MLP neurons of a small language model. Each row is named by its layer, matrix (up: input weights; down: output weights) and neuron, and shows model dimensions 96-191. Each number is 128 + 32 x the weight over its row's rms, rounded and kept within 0 to 255. Numbers have three digits each.
After each neuron's rows, "fires before" lists the tokens most often just after its 100 highest values on Wikipedia text that the model never trained on; "fires on" lists the tokens most often at its 100 highest values on Wikipedia text that the model never trained on.

L8.up1234:115085130078164120144077148170110083044112127144107144179142088140096102078104183172168083133093113137097159198145195118106103119181134108146173162135180255075148124081114079146140130127108144107119093086147090157108098154128146191103083170133107152189115125149104084178120127104136065144
L8.down1234:134121123098151136118097102139122105183101201142150118111135087173122094171090187093090115171101149122083110212210159123105197137082100134109121150149130172099196111161095160128092114121134194138133131135162126156136096146116154116088123082159108146135136122137165154133113139116159092089
fires before: "d", "n", "tion", "ph", "ne", "al"
fires on: " can", "vi", "ur", "gra", "u", "en"

L2.up1492:061179186117091138142140090124080147146141092190072133109155156093175077104099108087105146157135158112162094168128129138151123121126169134148092124072125144101218102132116176128158107166144140145135108124073191115085092067176120203143080133136100133127181085179169072139142173121109084114
L2.down1492:202128145108101140114165142105105193114098134110124150110136144092126126074120165181105177130140144147114057136164119137120169113120126113102150116140102166193113125146156112084074148123084148147088143158125103147148158089110127120145107091138180108124166095149090112163083102168097092092
fires before: " ", " 1", "\n", " 7", " 2", " Su"
fires on: " |", ":"

L5.up593:093071110095147175214102155141102125115154163170120137204150114133131086133121125107171113137134128170145091133076120130102062132125119132155124179121107194142148166069054118148122139124084095153112139144136124045125144109131086131188147097127094113144172079164128112150099150136100131060
L5.down593:119113108083089145114137105171122115122116112169100201116118193110111127075098105159096092139124091113087123164127081117100111110064207165065122111067135111163127136144174105152080129163101161151119128112107126100145126064106133099112150090148133117061019157157097112095135104120207159173
fires before: "\n", "ies"
fires on: "==", "\n", " ==", "an", " a"

L6.up599:097120102113143078103132159132096126151172070132210111151123131141122118114166113161151098101140165136174133136129081121076212110125164158120155069090138133132096146124178127095126118160144148116179115149129151102096084116108190168114090151134119102151098152093132104164114092131091132117
L6.down599:140182115156118123106093110123189125129174159118124139156065110127125131178102086112141119151107150131116158058081166152109077187127122180111163055156127093175106144163145111111126167117133095096141058188110055108110203105132170145187161130182163137171104132089157150078115112108114168124
fires before: "ral", "er", "id", "r", "ro", "em"
fires on: "mi", "and", "ad", "write", "ap"

L6.up1110:127126132115123107100144128118157115149150172116113171152134117112145077176137137220153119131133112128119094183090139098128109121143160111114110136132123094100131117136111167050124097128117171128141099127058133113090082130154083132133129124155120101151172114155147130126141165126182090072
L6.down1110:147164121108058182138149125131114142124113088146117098093145140117102156090096122106115140132088115178111105097164066130168142103089100083147131146095126201099208131180148087154105169165139139119141111071151117179136107141146160147145172117120116122148094099138084107123122131112132143146
fires before: " |", "1", "8", "9", "6", "4"
fires on: ".", ")", " |"

L2.up543:094157130119097148086109094105151150134108153192162177148114102122120088120106076130138088124126056136178125149125168140129057091189159106117161082092174138169137127136143168099129082101142092145129126146100138073150195100179091111122144159139106111085186060175137170103136137165113086116
L2.down543:114128115166141139128120154090108158142124095079152108146084101060161152247121126147094166199134137096177149104147075096097128088079147170098088089063109097126144155118168116063080085095101112112141151159200101153115116116105139095177120144165147085075120150121142090153122133116139110153
fires before: " |", "W", ".", "N"
fires on: "%", "°", " 0", "8"

L6.up507:103165121116120147081087087133137124129142110156100060127127137162163098089134151130137162138084133153185156158090095133100131141107135064145127162096091171080128125065134172135137120088119174110080099144102102148145085082108088187125141189110118153109159165155121087145096105137175063136
L6.down507:086121152151194078132158189162139128153118108125108142092106037121146138138170159080133107112128129097127171078139139068108178131159159142131220126105109106153105142157128148166112182108157109092101119197116129083116117181129103134109119119136136165143120103165130156097162151115115120068
fires before: "n", "e", "ph", "ch", "er", "al"
fires on: " Du", "vi", "ow", "duc", "le"

L2.up1522:118159123125062071149083135197022116088143101148118123120129131099166094130153120132157138132094149161137130090125121093127146093120118144117123135159089135140121112086163140103165175154150146106050066068121164109173176171174101132145089116113146106110173121123130132120102151131089131097
L2.down1522:114160117155126166116163078099112140066126137128082147129135128162101151137113085131162120145114150180095105075113113104134164091166156089139193166093111098107166102125147113073141186123124110078053083180069144125156114136122133116118115105185157135134121111107092163099156136130109130112
fires before: " Go", " App", " ", "al", "\n", " 0"
fires on: " |", " Go"

L2.up833:076152120106113101119096155155136223124135137111133113143192144106153095092137166186116125096048119165076166153107156146121122115146124176164122120111109120108118109127131172113084103155160174064140064103093101135089128136144149128091132084175119121104156167146146145147150137092129082086
L2.down833:158117124111087140175124091171133113141107145126128159118110126136137135113127122130083144113115116048149114050155168171093099146155146140070158125118107080131094119144140086103156155102145190170126138088137127126120132111081134142080139086190153143148120205112169111126165129108168129119
fires before: " |", " \"", "\n", "d"
fires on: ".", "\n", "Release", " describe", "cle"

L2.up28:098179143088122097139090123146129199124089165141136144093199089146147120144135102121145146140200082168133121079162148114116135120180147118094148113135154128146155159115163170115156113084182077092135095148141128113110151113125112160161150138107134161092123092119148101162121140172151095103
L2.down28:085151114125112126057131133135078182104082183124171114093086148077153141150138108141156161103173171154107113117153091098083071172137117061165044115116147144127137145131130104055121083145116136137159118151123118137156095101104096104160140156059120188119135141142193110108175130136161121130
fires before: " |", ".", "%"
fires on: "%", " 0", " |", "9", "8"

L8.up435:098110104140093107086097147135114146080148200131118084101108114095163134131145141134129076125128077165161126132129163113093114171139156125179099117077120106149098181127116131119104133096130145096119108097106088115119135166105154177090125166121148141109153146183149110169167153140150110101
L8.down435:114139116182140142103100060066109153090149128194096100122120111118125221146104126126073131127128065172122096112157151050149159117077100094156092106125119107112181054107144130116153164091074116126157084126093147090166141140151107178190092135128129145116099136178067220117151112165086099090
fires before: "1", "4", "6", "9", "5"
fires on: ".", "78"

L2.up690:094199126037170127187164143166079133144060108161068112107167125179130075069106118107124153130175127156149137090179140156138191136195172068078171119148127119132150134129149197096123140089179080053136094144139177140145105084137144147149069156088132137127127125087122058122146114211140074102
L2.down690:074176118122162181115138119149119150156082164134171103068080189103110180098138100105147136120149158150125132162191097130105067197167119103158067093108082172160149184129103101116109179155148128165122115135154164165148093081142138124138098162060115182102130168147122101107174123121142152130
fires before: "\n", " 0", " |", " ", " 2", " 1"
fires on: " |", " 2"

L8.up1053:155136116068113151117117119135192181119099153144146094173159060157110098105122125105169082094125107162099103151113159113092105185197133126158150133135134161172103179111131138130186137090132150160147086127130105117106134125148071132152062141141122095148156135070103129108192078170169089172
L8.down1053:193142107182110087146193135101102166150084137086124138115129147106207096136105141103100118162095187120113107142096121108154142067079136084102141128076158169072109142114128104146071111161160168124104121127152115100092157114118154120094139083140126120076137079133145147081133111122086149057
fires before: " in", " as", " by", " for", " is"
fires on: ",", "ed", " known", "d", ")", "ted"

L2.up650:130196125165117097168114076151190148079117164184107168210177118099149131154148114118102133128126084162144096164158124116138110099116111131149116112114098166135137130107147157092116133134136178160132081101108151101115136165104120134121139185137100072105095124156134121141151118117152096122
L2.down650:123194134163106105173098132168159040122097069117177132134155102103189123113139149093144126085099166120108108126126104171186139115110181176115149095123097084082206123180117131200106108121158152134099097109107146100153145120165110145148148090102128080111131160114131071099099140139140130129
fires before: " |", " Party", "W", "\n", " ", "-"
fires on: "%", "|", " |", "\n", "°", "W"

L2.up538:060159184146111111202121132163102149175118148168047088130141154131125097113116124092144135108116186133154125170158167108093150096136160106171139179116097179137165138121131138125122145086122112093153058082123139150126127114139106126134120205175091117159176115190153136149171166086115093130
L2.down538:124080177092106081147096120136099132133134169161144148163135122161175101125112135107145078059128130133165123159137091122117176125069144115182154144132133135121080149139158119118084134097125095145120150099110117142104063131170092129121120139140108122139147174172106147131115175092099044137
fires before: " |", "-", "'", " ", ":"
fires on: " 1", " 0", " 2", " 3", "33"

L2.up1025:095160113136089143116181118117152113158112167128139161113134121129132132094155048146122165144107167186138128126147161156136157125165136122108104122056185144033119098166133173112139106112123140160117087160061160088097098096142114180133144112195121188156097101202129170136157136121141022118
L2.down1025:129184113142164133122151096139185127149075168145118097096162124215142098136121146145108096183136126093097088147095072142172160124110106132123072112121109186134155129119096173158112122094064139189167107148051143146085119144144142088184054107147114083058106131170118141126118108139143132116
fires before: " |", "\n", " in", "N", "W"
fires on: ")", "=", " located", "°"

L8.up637:112123117064172102128168140129108102106121132134142146143128165106137131121126149149084141090089092120144131182095087170104161108120131075185160180088099128096124094140044088134099178121110097174100110112140108063069144162182109075147089098125172124122178156061164109167102162155145155107
L8.down637:053076102131070151099088109172158136206117125153134120087208160131126106101117146114135117167100154097157102135116137155082137125147211141100078100162140116149102182104173160134114139125150192146060117095057121160193101119080136139069122138118128111102143174166089109130158112144086139126
fires before: "\n"
fires on: "===", "==", " ==", "\n"

L8.up375:136132116043160130098113124146086153087108124155134192177113120086121184088092084105141122143167110124135087210134116149107106156076144099091118150101070155106209092093140146142131115136130078073108160086103109108149140153144140134132101160150094146149180100176114154104127123153110141134
L8.down375:076128101100094133112130125117066203130096073122126127129158139138140090078088120118070106088103160102191126160137139117117142166147126123119130189158127127139189131150093105145117151119113106142116053076082108141086099136186143096171149126147125153130075107155189139081185157183074114110
fires before: "it", "al", "ity", "ic", "ities", "ite"
fires on: "il", " wh", " su", "f", "p"

L8.up438:117174092140115117134145142165166156078135174173166111162167111070185067153146152105138162126116064210131089108127110123126085161132138097132140141086132156152130160102108108072152138132117114129056123092120165128127160136150073144212085131132063140121116175118195145117148148174122116103
L8.down438:164121104070105106122175085182130189115088167093129103083117129128140165137120146097121133109123159118098130094154102119154171099112149098071086129088138084088128127128145171120076162158156130087140118140173151140163141187148114152160113116137168170080150134125150154132136151131115179073
fires before: " by", " to", " in", " as", " from", " with"
fires on: "ed", "ated", "d", "en", "ted"

L6.up1236:095160131114142139166145109105099107134198142166095151120087114107165044129126136112130088159075132151138131163156174170102091150154137119153158119103092117123167119131040130095126176131121171146078139123114141098101139121097100123136100143132072138139152154070142136118156126118120124172
L6.down1236:089120134124139129084152159190058116119134139091106142098117157072112105128150076151150115153173208089101129135144089146124100142154138183138154105144131104094163125082131160085103104189138144087115097134031138129043128066095114120171071109166155114154090160132112182081158139150108152113
fires before: "\n", "I", "ph", "e"
fires on: " =", "==", "u", "V", "unt"

L2.up598:061196141138149184083161165229115078126103090095104110136138134148123113106102099103109115145146103146150090094150136161137160143166160117133158147133065105117174177091180154111124161129185085076146086119102138078065112110141167131135071171098115104124151125133115101153152159196093123053
L2.down598:132178111115131111135156122115139126099142157167149113166094153041151181093158093099130150070122118155106131194140098073114095172141107140133109146113110112170089124087087101117116167180169135137164100211154152122112147121090139134114102087134130139117144144118140082080126131120094112124
fires before: "\n", " |", " 0", " ", " 2"
fires on: " |", " 0"

L8.up479:077166106080056100133105163164080132116189100174114106192138102115163088118104073127160073057129173175097125124152130123112155114218128134150100114148092171104132131144167136161159164129066129130097086124125107059066066102124113164133158195161147163110139108163179119187149142106101144121
L8.down479:120140130186100132106117086071157109111085122124111116160136130109101085089160142170123134130146098137152145155174149122220180116125050154164110140102137166166125111115098122135138065118140105183160121140124159141139118121137143130100120125120085137166157102140135078127117107164156080113
fires before: "s", "d", "n", "ce", "one"
fires on: "vi", "en", "s", "es", "-", "al"

L2.up309:101137087143103175156131062117160154135141155088114154143157125158114173113119095134157167079090082203086151162110177108031135156106093112160116144124154105130101143161073143087141170112151132149125126109115157125139073062128145175106165151198082130150117177116148144134157073163207087115
L2.down309:114172093101131147117208125113147135137213164150105124160097138148110157133129058126092154112158114132140121129146102148138125122100163183079159100136158164106110111141161102085056173244126136146101129117108143143143109030091157102162175142117123140100110222125125108101148126114143141102
fires before: "W", "°", "″", "N", " ", "′"
fires on: "°", "″", " /", "20"